Weights of a small GPT-style language model, trained from scratch on English Wikipedia.
Size: 14 layers, vocabulary 4096, 8.21M parameters.
Training: 307M tokens, 9379 steps.
MLP neurons of a small language model. Each row is named by its layer, matrix (up: input weights) and neuron, and shows model dimensions 0-191. Each number is 128 + 24 x the weight over its row's rms, rounded and kept within 0 to 255. Numbers have three digits each.
Before each neuron's rows, "fires on" lists the tokens most often at its 100 highest values on Wikipedia text that the model never trained on.

fires on: " N", " there", " There", " n"
L2.up712:139147111135108148149130095142145123121169102076120126117127147095148126182137129123110129147116110124108157118132157135140130145127112115154153137121103105126151111133145140085139114142123135164173113093132139142132097095141071159108114131153112150161141184137106113143138120096106100137138141173120170143124168110100125135148069141122115193129164170123073139136106143103137108099123125160131155143072132124143124129115133126148127144164076136151113098119097136132132131119104085093119111113128161127108118122155186142122118198125116134091092128145124096123103131126171057133

fires on: "ide", " round", " Round", "atch", " match", "inal"
L2.up846:143105124090151140112155161103107142106159119120171171121110134144124076099125141150135145099167119128121110145170133158149074097116113120130183177147170090086137166108130103158126113132135174137091115114133148077084142105109118154118163163121103109167114148129131161123135122093161135147111142167092131147110081128085131096122098112156129135089109137155070126142122116131114132141109129086066128098131129108151099143191119135158134135108129121113135137122143113127108117155136126125124150113161127118165114150140118123112164116143130120145154105136158119118098154171105113158

fires on: "ass", "ult"
L2.up39:126147139081114152129150117120157146108094099162089155142093132107149132136136151135097084127135107121113144128136140134118131086135114132073103102134145067168177097129106170169162136123153131139141103110117167115158138154156115115137119112146128144094113143119111154119143128089136126109146094101135120101144123133146120141188084148139117092166177163172149138136160123127097142130153113155145150135154138129152145125108122121134110163109140137172122114150081180072164133118095151111106096112078101141131134123099148125099121093135143120091103131118112128152072129120086151113

fires on: " al", " over", "ity", "cy", " under", " re"
L2.up687:146108139147124107118116094144090160121113126093104174132070155146125116148126170073101134175112141123122120157147063115160089134130088110149150135117103118110145134146151152123157138119136128171132124161125132098137099110095124122137182129140134163136154138120141135172111131145106130120158131116148118126133134129114126134133145174126168138138123148129099144142136154088109153136129169118147136096118104160097141121104101097174099184092122123107118150107116140180158084165128107110128116089112105137093144138083166153114126133088112118148180087130130097126118075166143131124

fires on: "c", " |", "-c", " b", " c"
L6.up336:129113151124117130141131159122118142156157099116147142156153126153130121088129139119118138107126174119112125137103120135124162169123147063126145124132127077107159163092156145087095141126137130137149126117125143158077127099100218140103148077103170136101168177137119127125141139144116143123103142127106099158121123092134140095126075138134170111139147147137138088124101155139111111109129098139107160138108123180108135146125108117108139098103102125112148117101118173097141153146097104196147131100131108166160123153125127149114150157117089134134109151167099104135137106102130157157

fires on: "2", "on", "and", "ab", "1", "ow"
L4.up60:122166106136142125153115140134088150087133081143121155177141132130105050111106188123125111105156149114108143132147103108121097142138139117129134101123139135093102133149121169117200147154133116137128127104125178099102123112091146105118170130126143091117132170097159149110150098159118132049151131080131152157130109091124104139114134122134107135114168163144126118127157122126124124122153092135147100142156158121154108082139158166102137117107082115108135122102097141121110142158173143131152142137114166123151144111109136148118113131136083156122112124142128129142122158107163114175

fires on: " ", "2", "1", "on", "9"
L4.up620:138111104161115088164132128109071142126126103135113128088125179107147128120129141148121155127163175102085079158123093163118126128097117095169178133137132115152129142148163144138172139097157133092137170109157144107115124119126106129115097106107078112069132171118165120108159155113162130073088141124129120146141117105127125158127124149135155128100125155142125158156152141117120159156108142176127126135155126126151108135134142158116106129113123162151130119079111119151100166129118132122174137160096159101132177137155134154123121116115103118082141180122148108136122114117113159093

fires on: " based", "-", " born", " te", " bre", " study"
L3.up428:162076134143141112119083176118152144126157115137135093076136124105155132089106098142145124081107106115136145106133152132114136132117172090147101114156113104108117109114128132141156110132122165102114138100123105076112155113136123131179111094199096140087137126147154129119119092146091146133139093124124082172128142163114122164141082157133146119103160145137117122141132157071162163157176125129173133113118113164123108138128123109114122135156134179144150113082128133093086126134131125147135130117144121117118141121187120196109139113132128122127096111130139116105156144132147105121

fires on: " —", ".", " published", " Episode", " played", " has"
L4.up663:128103148111094127117127099147117133089132097108123089128115141127102138095130103128129130121131119153094144130139140096134110144110139140107109099128107104109112161115110123138126118138129113159158098153168124119086116094130139115171164119150188144142141161099169122105105132135126107146132079108130120119129091130131164129152101134150127170114142099144101141149122100159149156175105112129175145070115132089124148187113117116135136172087170136141181114152131147142113124145117125143090148071092123109132134137156151164139087182101144090134110092095163069147144111126157141156

fires on: "\n\n", ")\n\n", " expl", "ij"
L4.up901:142155101179118109111122111117097123135141160115091154142145097152125093116188098107121089104162134115157137151097171146167139112090160148136041135130151128127150115130095112083109152103079104110126124113135145161078126095181144140152139120118118100138088110140143164104145157152149114146130148148160136119104082109116174128132096136132146133147132116128144179140142105106143152127126126168154115074118144131146120132104150118144157155149149097154112140098174120131103134132120132178088158153117126137123070148114123120127093129127102140157097112138126125117148126134120125109

fires on: " had", " is", " was", " C", " c"
L10.up618:121139155116148123147121087145131099108094124160128166146140072147137115140126127143122141118146180128137145167106124119084103100122102132152121126146159129049123100116130148120125119162125107143163115102125120106115146141141152136122068080136103136101112137132141151140103112089096191088098121100092103144126129120138131139169114096112133169104162096155145140131104120125122106131163144113124139118151145099159134131113129154122130108108138139117121168142130127163131180108106145126127066133124097174090130138151115177143128167109167114146141137160104123124134163052150149102

fires on: " G", " st", " the", " t", " St", " "
L9.up194:125107141072125107092106144155095147116113090121090123111142144188130150114100144103126128101154158094151129143125087141099097149125103116122100150152156127138111121126120126172086159112135113062141141144118109124150111144156127156132141087152134097125095097174128132120092122145154155127133130166146139160111103159110136135129170174102145138120138116128127171132114152118091145124131134102096124115138131107160096153109135128091151110110169105190115148144138124145120096145074091150145140111129115085114176140105138170108128141123097143095137141172102173139152118175148129102

fires on: ",", "),", "6", "0", "7"
L10.up195:181129116162108118109137134164118125130097126119119129108123116129101120146153102139154118130115093146174157170152118136121128121105132167111108113083132109111144132130134163105141168117105128131139091095135077131109157115136162156126128098095137131141178075171116110165087113166098120139081096128098118110165083122098110144155130133134131105171194110151154115106140152147144101136175147108144103092167124128141167103114088142093140126135145158116150104152137106105151071118139120141139130143151107104129109152122141144135105147132111110129148180171093124102137117123115184129

fires on: " "
L6.up245:122122138105158162127110113127134105107088162152131143083143134131158138078140151166147139113109143179157148117134138128145137143145119125121114150114126132148088108108111084141157127128138074157125151097138155122166107127143146130155138134089111098145151174145089138140105146128089120098063132161094134122098085130140099142101131146096130128126121136103171126109099153133098136124143117159129106129142118157118138126102162117138100180137155120168152139153121138117157141123175143098116163094075114128186156130149105146105124098135111123135133152086157122082126123064173117164

fires on: " G", " g", "G"
L10.up316:075173128132133180130086120112122139152115134101114158104132124180139104149165127145168113136118109146136144139142121110097124168114094137128102148082124153112128141121105134132121129108105153116064108112120107144104141070159122147127157096131158075130112107164129123104119129154163167125150099155157117134116117116114128108164132156114139125138127146125148087116133155165114159121114107109111133116096115131069120205105138165132159127133162150110113133140137145106159121148075131167117138087123103111136133059110129119162117152130111133134089134155113166139112174113164118123

fires on: " there", " Res", " pro", " There", "ro", "res"
L3.up459:131115175120118114143141129092159146085174103114122137138096152132121126158160158138150135097138127111111167112144122116086099157114109121143097165113112117132123130106132115130153107140171151120142132112144154133106169131152096148156170136176146142144115126127098120159135113115122104146118132091161118141141151146127109086080087149115153120100135134126162145148107141083131120154124090126119102153086160119129099152065114158114128147177135079105133188082076135170110138134118106133113091122150141115128131060151140111102129151097148131121103152140140135127168126140163077128

fires on: " \"", " J", " Sh", " T", " from", "ph"
L9.up422:153152120112142147061093122108099130132103164077119080149097130170144143108132110191092072143170152121101140138131154143113110158107139170154114150109086157141087158145132169092094115115160110103104169143157114142153128120152106177124157113136148101133145140145143123135115101145123115136130161155150123085101160113139171151112112144131162141138146142115093127097108175169113107143096127130132165118113139116090107147096131125116144134137132105155092134169152092142133119126120125110085141121132105152128145133090148101123128095151111125134118101158106132139160160157160128126

fires on: "er", ")", "0", "I", "C", "e"
L10.up942:142072142149123149115127144115099162122118158113097142153122104114108166161153125085093123129106127144111098144141130080136128105111124156141105157125108114111127108128150084094150105081113157098125123154112116140108166137138126159107148153100110150153120091113172153146126168143104137135127098167116170127137148079123155176123139090115108127143148112170122150160135177115100129118147184145103141088153132105141119111147133117118056095137119121138136128134082121128121160146135153172136121130126118118123147135088100108132072126102165103115111166112157099157121113158161110086

fires on: "1", "6", ".", "w", "ut", "ib"
L10.up136:114098159140154134157091108126132131096132132116172159139169178116131118180131089177181123147092102146152131168132130101150126134147134138141126102149156100141118092141078160137117141071148134091063172122100131117126113102144128108149158106133097108143145129105124139115110113115130144161114178176148137103119104107094146131102130127116126104150124114088129146068128116135148115153094161137115116154142108086127131128071134126139119106140194143129127114117124129122127142179132130054130131173145119126083119132114121126119132115145149114111128115123142110125130106089122150159

fires on: " p", "en", " P"
L9.up326:129112129142141127161127106158148163183150146136096131132139121107138119116154097140102127116134102142165159130168133169099097159129111142153130144136107081100142113117110168121126147128197098141142147182135160147116117148166138136115128114105130161132106114071138130151117135099141124095120111132105154097097121114126092150129111153136079106116149052138124121143157155090140103097090136131081129133130153155142135129062115150153183105109154150136131123100083162173121157130082109155126128110151139147119083139109126143113131133116113142120138133098129090167129091107111109139

fires on: " there", " There", " Team", " Pos"
L3.up836:132093145135141152153146105125186146110147074116139157136156115102156102180143133185147126130159158134083122101141100148133143143137105155111142137125106115166098131124149113154153143145139166170118131137127124153149127106133145143129137137170103118143125148106090114118144087117108151095162165108076145125120104152107128100071107101134160168125116138106112145158131154133137115050114099141103115127107139115131098095140081141122128122179147127113109162121107100147169136155122101122117083129126109121139106137114126125132130114154113129100108093159078125111172108097168087146

fires on: "2", " J", "us", "0", ".S", "er"
L8.up317:127124140108113114053129143128093136160123118137110119129139134124125138137121152140135137177157152097100138121176127142113116110083161112101123117088141166097105118158100124085136158150158129109064127109136158131063124165102127194134161131168079125090124102131115133117160119151148136158174100153137129106131084097089139172173110114177134127127112137131121153148148161144127113122124122141125108145120136119131121153143131095149112107114147110141124163103141147114164168146130094138164143089119127127177102120148108109167086111105121128090138122168162126135114129106137103142

fires on: " under", " re", " sub", " Sub"
L2.up702:164138137128142170138140137125125116136115137168120172136102153097113131121121118150153126176141148159157133153098068152100144147137111114154130128088092131137140153120175171114140108130100095165162108161128136098114132116117143124146132114129103111102144115159067118117133114173111114166154100114172122168149121116084126088143141151109150106137117095135072124196086107113141116162134154130114144109122096119155083126116159113142143089135100117108158163119080175138143118157139104139132133121147165121135111119087136157104125106152120134134176085110138088109141111140147114116

fires on: "-", "ronze", " born"
L2.up572:136093131134120120171166122125149091152153101114133153116117117082163098142131115135121102117118132151124150133156132153117183097111122119148109156131115124118074108133139125106155066150137153074126159074098142137085162145132144135157121106158102103067116131152134179087098106147167156089161181111144152153128122135121122141134133130088149117098124165136100119165125102129173149131148156142156105115112117072129128116138126085091111137157136136118172121092122145138149157145088117117104120159139123153096157110135126143110158113137086135126146103115126106140165133144159134139

fires on: " c", " ", " ("
L3.up791:117137085130095129110106154127116100108139111095116139146154117116136116126111147156114119161143158099091114087155159095118193145102111090118108092132176134103073132127119131142138112155125107145151064124138159119111083118172099127143114137178130131155097132096119118140078118115097109105109181092175142126143128108140104102137118138137102136134132144144099138149179143160130105143161121126117142134140157162077106131177099146127146167129151132117116154083117168133175138136134132122175116112136108136126114156097144123177114129120136190136124107127094132151119114121155123129

fires on: "est", "ace", " August", "ister", "ame", "active"
L2.up740:135099129114126157128120148117137128147128116114114160107105150161120076150109127141089111116099064137120101175107102135142147149111131102154157106127114116126107092128181159144115091151124168163111123112109141112101104149110129132144154118124081177105123141127125117125112152157139123106141117072148169142165112114101115101143141151145162162093117172144112103158139111135113138118138162150117129133132134091168111124167126138126153166111154145110156109119113115170099077112149139107114147114112113118199096085106133140127078140131126136094131095113111091149126117163165152185

fires on: " P", "2", " p"
L8.up787:132116127074140139102118106171098159121132139121100122110194115083127133128128168121135125108125139132139139078154121148074174128110175132132133094107135146067162165104086102115125175142122123102132135154112176117123111117116112144140082157116133138147111137147144132142140148118171167132109100115103143153133107161087151166150173119176073120123114105105100145154122135102105106132131139184083117155119161155115147141150143118109125159123122134125136133124131124138113134144071113069146122141155122136153140141118128144100088112112118147134094111139105107101129169109138082126

fires on: "s", "S", " P", "ers", "ts", " after"
L10.up268:158106129162139122155111101118112104102137157114191118150125110125123116145160130116149122170134115125127126104185121096098104113128167136137143129138107143110153081136156162121180111149125083128111138132118136172099108130108157117153106143126115127131132142099111161096157119102127159115084108150145090170116129159147088153153128094140123146135142148106093124148116124111092119093166133151107147135082169135112160129116106110137107138081129103119127141146105155145133120085144102095190101119119084113141161137156141126135106142085107131171116103106092181134123191136155098138

fires on: " to", "o", "ra", " d", "d", "st"
L8.up307:132131096183093152128141083132149189115149125168135121123153148129099136128131109139141139072141154151122147131091129147123119153146124116141122127158160168101100145121109172150126102132115129094127137121119088160119145119147176140163094126131157144103122141073158132106179146109148078157133164119103126169108125141147116144085108107094094133113136132135130069093150127094098147121107085071083102123112117104139133146172137169083152123138150134164136138139145121135152138117087134088145114106157105118119123113165124112111146116157137146158084130113098161144130133150129110123

fires on: "av", "nt", "ed", "v", "l", " v"
L8.up629:151176133102169111160148157121132127109122134102116119099092125117139121125117112157161115103190131089127160134098134165124146135166129133140146109114132120126128117166100091130047130120118114135141125126161140116134122080136129148135134091137167119130115104159164118085136160144147101092112129097134136127102126142121154170119148145092141089112154103127157149089143122155111118111136128163077118084130143099163118120121125170128116111132128125120136071140150107188168114089174127110138091097125116102105100085088154138159123143174116149128118153146148115175136145152103140124

fires on: ".", " when", " that", " be", "led"
L4.up809:128116119109111123139144101080166155079105112101138167154132133141136130173116159180129141132156120092158166170140128087119124084099086130120117115118144125148160157146125106143130106119125131116110144135134153157149083111120114150167139183140054163107107100135135140119107141084126121093135135136170136118102093079118083144158132094130169158100133110108145099155135122107098139134132131142201130125145113191132094145124141121105138108111111067098099125123158174162129126085111099143141113127140145112149149117120146117137106146105126123134102148130142145116118131138127148151

fires on: "é", "az", "ild", " et", " des", "ind"
L2.up180:127114187139158137136120139114190132124164113122106105161137091163129166103089121152113092189148115161106155119125118092166134133137120095149119088115128106107130199157102065108151114115119148139147114127140125115143078108124135103155128144124083150126121151127128136124123134117128094178100116080127126154118130178132127061116157080183146125119170073107108117115117102118149108119137108134124147129109146110130153138140131126121129162117128142118130089130129148100135150140118106134126169104119131132105101122161173167128101096161095130136145132170140118113127141125106118154

fires on: " de", " del", " +", " −"
L2.up681:133114129080141171123126154111170105088137150139161076161112137184160146043092125123121138177122136133097132120111166116094117163150108141142090144128137132121124161086141098137111107129150116128115133160131111144112136133128120160127142162160094108116168094146115124098126130112137134095115149143097162126121147151148104122133082119108165101094135140155086140113140127163156113094111130149143187144135140160123137149174120109115125097119140147130113121132130109141123116146125127125142137100168150070164160101103082123146146142179114120083148114178109133108123137135094133116

fires on: " c", "c", "-c"
L6.up369:139079117108164102126105120117112139098123126101128160125157106099137102146119146174104124146110159103063129112123138111084160124162121079107142104123141122114105136120141109114111104132108153146143143095088104130137101121145133144156105081101168098122090105149114107183133141111106131142098176156109142184134089079142129131153102132107140166113181136140147142159144131118145134142185144122092118127137116156131087128119118118111148098153114113133142116124160148153133149108090145169182108116075137152105102140131107149159134159140147127108102147154131076153159122146138138162

fires on: "M", "s", "P", "S", "O"
L6.up707:144091127164094135124132061116053149142172149099144138117114066108103113112132107137093119123119133126134129126139136129121096174134102167118130146160108152120130128174132114135160183136145086133111138118096146157121099127136133160138112120114146112119163087110140137100152130134116148149118120156166135171157164113117113115142116113144189115134118135099141136100089130135090168159129109095170117120078149108102166166109137095125108148127154152162106126121140133141150133082117125132140188103097144120140098097124126124103115142123155156130151103158094142125099145117170108100

fires on: "ra", " De", " de", " du", " del"
L4.up341:136119119099141144152112111149145109083095162120144087138112140135144147075111081119125114152110122160106138157102154133134095139126120131125110110133123123118164144135133166122103132104092100102138092122137106091116111150156077133138131163155135129139142092133134081118124133105165136102113154104149111168126137114138101126156098129109119127149147150152107133132106105152149171167139162151137112146099152126143078132112151147106148113126116102120183162096149144148074099170105138153123174148129057110174143121087100109127105139159156151119185131163089159136120143126161160139

fires on: ".", ")\n", ":", "c", " medal", " |\n"
L9.up10:151173157155150099161144175084140136145128109127123136132123123101102123118155087131153108162146147095111135127140140114122165124131145141147155093094088122103143117147141084131134146186117099109133150061135123110118146117153102116163103096096084099111143080122114108153121121100119128150126141136135126165134142107079087117148158141122155132106166167134124103120099124090101104132092167148111153134134163150127103136139156125135115106155095124133111080166135141128116106089108155115178092132124135151204126154121135157137119145113129127152131123143179083130125105130143168137

fires on: "oth", "hen", "though", "any", "iy"
L2.up101:123123126113133123111102129107182118153143204143107135095146120144096117146167151162118083167127138145121115147128149156145111133107099130118171125151123083146124155135115136171145074130153122107094116114120132104138102127127113131174121145146113134112100092151132139101104167168143106130162140107199098109100115128158176068100141117125134127133104131177101146127140106155101131129111052106144154132092109151102125089096130102125123141107143082159165117126155163141160117120147109095100134165118124157150155124105113132114156094126129103148163118118111137126112135122128132125

fires on: ",", "1", "g", " January", "6", "3"
L8.up68:148150142095149168108125092200135129157138105102142139087114140104119139146149107110131113134139126151129139128135142141102116064153116129141133116151169159127154129137130120147130098082143071126109136090126115147131122113137150157131114111113120124122158084105097199162142182093103147158090182102136121101163103115114148141141115114101103091121131135094168103153132097138096130155110127126107112157123093130119118168144188113113119143101154147138102103115134139145104138142162118109109121150142169095106110153135145111127112171161145130120154153135135089108083144094098138154

fires on: " |", "|"
L6.up552:096127107126135105146149131140178154112111156163111138098144147127131125097135149129114143124131091091140178131130149147116129096098137104111140164117144139111153134085085083113098187141113141144097156131174123109111095130074131147144119137145133170140167132138097091139105099088145131135126126115180145104138101122157121110081098151163202132166152145121093147155128105163124106115118137113106111094132136102119122138175131121105160164112127163141135135106166126100123137130102122110115124133127156120111098104076158156112127111117171116090112117165102135122089122096150160154

fires on: ",", "b", " p", ".", " P", "af"
L9.up645:116102070146180113126096117118145154130119136136111106165106069106121138131123133148136083101126132135108173133142111173175102136105104149171138122112136118149109120122146131134137096111108115134141168143123162106153166102125136104142086151137174178132113118065146112119142166127134160141133142158146142140121098140134114130114111095108118133095107116137106094126136151148118102115087120136062073134118143121117090134107104146131154109136157181129084112082145147176144162152127116123114095166143121134176136145113122152112148152139097135135110134180156145148095141129096139129

fires on: "am", " Class", " academ", " bas", " class", "as"
L10.up463:142156134157148148140114104122154148101151154162149120171142137097117107066143110164122148133099141157132113118115160142115152107113117130153143109140104117128116147124098110159096164140109106149149094160128118095178154116081115137119142125121179095130082091145141143144186156130138154144137130115127081125173133151124109152086117150138148127139120133133126089097139130156143089118156135166107134155087161117145114097128088079087097139131118183124151159102118124135141103128094142126112113139085100143147091126084127154070104123093147161121145121110109088143141141132122144090

fires on: "ed", "on", "al", "l"
L8.up754:146097118085109147124159148128141144139136099085100123112109125128098096127100126177123138141157146144076130127100176154102135077143083140150112182135117107157147111127160155088100125164091124135127135118111159105145095108105113133124136123137158123121130134132114136128122138114146128123130132141151093134164103111162118144178162151114171120087164089138098141093127165156107134153143131108092123141114146171153139108115121106090104208132101141096139123122095105148091095108162157174130083107110147137108111093129146147134162127153138116129150126129144063148142143137146139112

fires on: "oth", " Some", " both", " all", "any", " other"
L6.up87:112148119134140171092116158099153106166147143156111132099128124109195128102174133116125088112108132156133104128132146132134133162120102110137128146132145128179127122168135152133156126111139135102145112126099094132145118101123194145165103147133114128069119102134144168111113151112122139109104135152100150135109147144117134109134098127104139085169146101179125131147185175150136105114089100113126086129094106130092141094130135116127148119120134161137109123089121128134183137169117122114076152143103118143105098124137088156079144135097143141099130087171123128157116122099121079148

fires on: "and", "ass"
L2.up494:136110105155113170114111115131154147121096093176125164128095115132136096127105177125091159136111156105137164124128090138117139069099136063100145116110143115142116096126121137150134142108133141157130120146151141164163171179118098142148150124082133125095109106173161155104127141146108106126149085090201117075086141121119140114157113148131150155132129114122118113148150156106148160096164139123165134144125124115129123090116092108136149160102148114127145094132143144118147124132129168100111096124108112134142127094119130141176103071152164128147131154130104119129128117115167149144

fires on: " qu", " there", " There", " me", " came"
L3.up527:101111151158121134129145126118165106159148084097158106122100125105111152125177136098150152130172115152148133088123174103139110129095106115091114181120088119141137144112141116116136094152138157126147086121147152107097159150114117159127119161150113101112109093132114150113139122124131170129150137087091135152108149146099143140055130121146125082131143107140143130152110116125111103131131136148084119103105142133157090143098144122115147153134154146159172103176103078132165133136133083078141086168103144103141118126146153159124147182158125132114127157145150102119126107128153084123

fires on: " b", "i", " B", "a", " C"
L10.up221:124155149112159131177123125124141093099108124155135143102156112118138129150106135163092150135105134062147110100106102135126136132144109117134112131130172140107159108117083138138105136196118154140077117152115121115097104125162161162140115157099155103128097126122140154118151170128163124125120131103099155156132136163076124130138109088107153098139116117143085125123112208088110133132110198090113121132135148125112132155097119158129137141095081135127153123104159137118146174103075148118142098163117093113132141106128153155095109144123105147134107113114136107142146137103141146097

fires on: " |"
L6.up17:148141112133168131154162113150106109091112097137155097118136140102202153092150140124088136133145092142144146107129148124097141142182121150137081145100152152092130058110135112115133155113114103157128120165130122073110107169104140159146125118112131115147137146139147128104110106107176128124125167092124128103149106147110118119113098107142180133150116157121157161124114153116116106131105135114126160078108161134124119175145109137127126108144154157131100159109115145098110139126137100121181133148120136144156104128077168145134153105189131162098138129129171115107121138109098154097

fires on: " of", "c", "it", " a", "p"
L8.up34:136154130139146102132114145119139165091113106116105137141124115118122101158147122172087061179158116090131085116113175123115126076119126143115127120106104143102141181148135142127119122136109152121141129102060140162148103143127144151127149125137161140117135123101122140146084129168133169095131135147088124154141082073144113127152085127121139152113158105137137120133104136096116112086142114121106158108115150137191116135118090147100118112106151147110112138124165082120140144113117167159157126123124163162148153117153133148102156101133139093116147121119176154097179111150124153095

fires on: "as", " has", " later", "os"
L3.up453:123093156148119153121148172076108108132114137122101133144175102109133145083113114165122140128164157088157171163099139132108136145109133063134153136137116124086175133120107151111157102113148115146110139108127150103098172113088118147145161113145101121118109165104089144137158156112113128087136159148100107157114127079110169109119156127147158164131093133143097138140098138107115151082109155106156134137127096144125139127121104142163133093151115150109145120128101116136124135114144136102126122176082119150151113102116136156093132105171120136198140105135115148137080132085130127134

fires on: " made", " League", " co", " round", " trans"
L3.up821:132103117146120137121173128141137168122144095124116150122189162093140150135131152141131144131133173118098142184113088106162097130086107147173140117099120182157109135069103151167112138143160121135116128171131154137110119111122136123177140094132130133111107097146114068085137143126107143172129141121109129133098145157148105181095164139097161138119083090124119149115126070138121141171117119137112153102137153144142100129126152119140156123148102122107136131153086101133106098138088169112107101137119090144132146133104146103111122155148109121131130088114120098128173144128112107153

fires on: "0", "6", " go", " them"
L4.up615:156137140124118120121148110101147077154076111109140183166135106094117122192102135097122153161125101174135130140149161100115136102096104137119121090086121110129145158115147099089113112103118115159146138078157145144123107123190123154122110133104166133123117093113135090116111120110158143118115143158106123163139113119123180140136162111133102103131135103144150129132109159144101124169155163120158073138149166092107129119104130113125114101147153128135109125140167109150206107115136121122137111163116111085094131129152164100138107143138146140079134129166106144104128125149126128115

fires on: "-", "\n\n", ":", ")\n\n", "\n"
L4.up652:138154109182075116125123109130148148139111132129118116133104122113131085115150102114082128101169132160128133153110088135097121129080110161106128081079170144133137103141117078099111157108138126097111122085181137182123090076130139142194137100129124099095121126124137156133134141175124140155122152159151180110111142134144120132159130164148118100149142153111153120143109101124160135140135128152160136094136130094122129148088142160147121122141132134102143132112135126142120119174088124164115122122157110105148105196119117097111094106118117149121142114088134117171124086129140141150

fires on: "ly", " only", " just", "'t"
L4.up81:153162133084138132156153174146139149104154131162141142139157117096151053091117171112143118087142109076087102144118093125118158129114107126135133106128123116114117128119097133141131141136145128107174115151179120137155078106109134106136147133146145138115100101131116109134128144113153120148083111109132124123129121133130126132113136135119166130118106151131123142154134156115146169176111110134122156118114048117115124115092099153125106166088115155141145109128102152097149108164084094181091123125130160137119180138141168113101124146125126119130089157155126106144117137062133172153

fires on: " time", " that", "t", "g", ".", "v"
L9.up407:094126120138133156112134138108129161080101158074131128181183170173122094104140121165136141102115133120118132091138156121136160133136164101151096138122133152095130127116145146135129082155152141137103145138155134086122121075143084116137154145155121131112167055118122111120135143108070144120122088124145129150146120100125089117151110113138110164113087182162153131141138104130082166131076095186115094125147073125095132146118132088137130140126129110122138119152124181124124172110157137138110153127145152134132141132122145117134136148133164124136101092145136125097130129122131121112

fires on: "-", "b", "v", "l", "st", "ug"
L4.up46:143118107167137167144162143090100115158121098112143135128155116092119128153121112148156112121132094161144116141065123145109166110122127142139132125183135131155116109156128103103109072140124125135125143082088115125160158122154157114108116179150117138094148167132129153210110115159099115121085107098130129108117125142136123132102123123108130150107124162112148116127112117137120106139155181109124131137150124135149106055145155113115109135133101124090147146128116107137120148104084084112186151148089118151131121096097157121139116136143114176161125152118132141143115123151165075164

fires on: " Open", " made", " trans", " res"
L3.up19:130115129196137132114116071115145158137112126115146123141166178109158128117132125121134128108087100108089109124141164118127141120102112125146132121116117165139093129156076120135110154122155140164121152127141130104109098150117134131142132125130131120129141130161107094099151122110102138182132154128096172122117131156143146120111124116118141138127067084138159129151130130149123163158099132100138130112143189162124085093155147111175122109151177072101125140120103152154160125150089128127136092119155080174156130133113098151168111081143095150138151099132127073120130119125098088142

fires on: " ", "2", "0", "9", "1"
L9.up71:084133155139146103063209156109143130124086135130167143111148148116099161093120132141121115087124156121121168100129120176140074133126155091129083109145121137151126106139148123104158139134165113141114132109139135138148153087091127091143112149132069113162116131112107138105099140128107083118129139157148129108160109188144113149128115134120097131070117179130122126099145124107141115110132135140152122172120136117118138124140132080171097163127142122152145097127171149133170075146159104131152130118154133142128137130136149119170122088109118132149121139119126121112140117092137094163

fires on: " track", "ook", "oot", "oad", " film", " Richard"
L3.up804:114108117115164133133135122097133135139137081111122132106144120157149132129090124115122139150105114158151116166121123090072160099114112154132159139097161127109077127136149111137137153104118158168107119159130147127081149158127132135146117168139107107103114145108156121118147083136150122134178108163132127128152115138127157142141146128113100183122089112124142107116105044128145101124153098109098129164090174142130103146132125138139140100149105104125168115126138129177166149140128164131097128104075130129177108102142086130099130130132145152102132140100123084122172193102150125102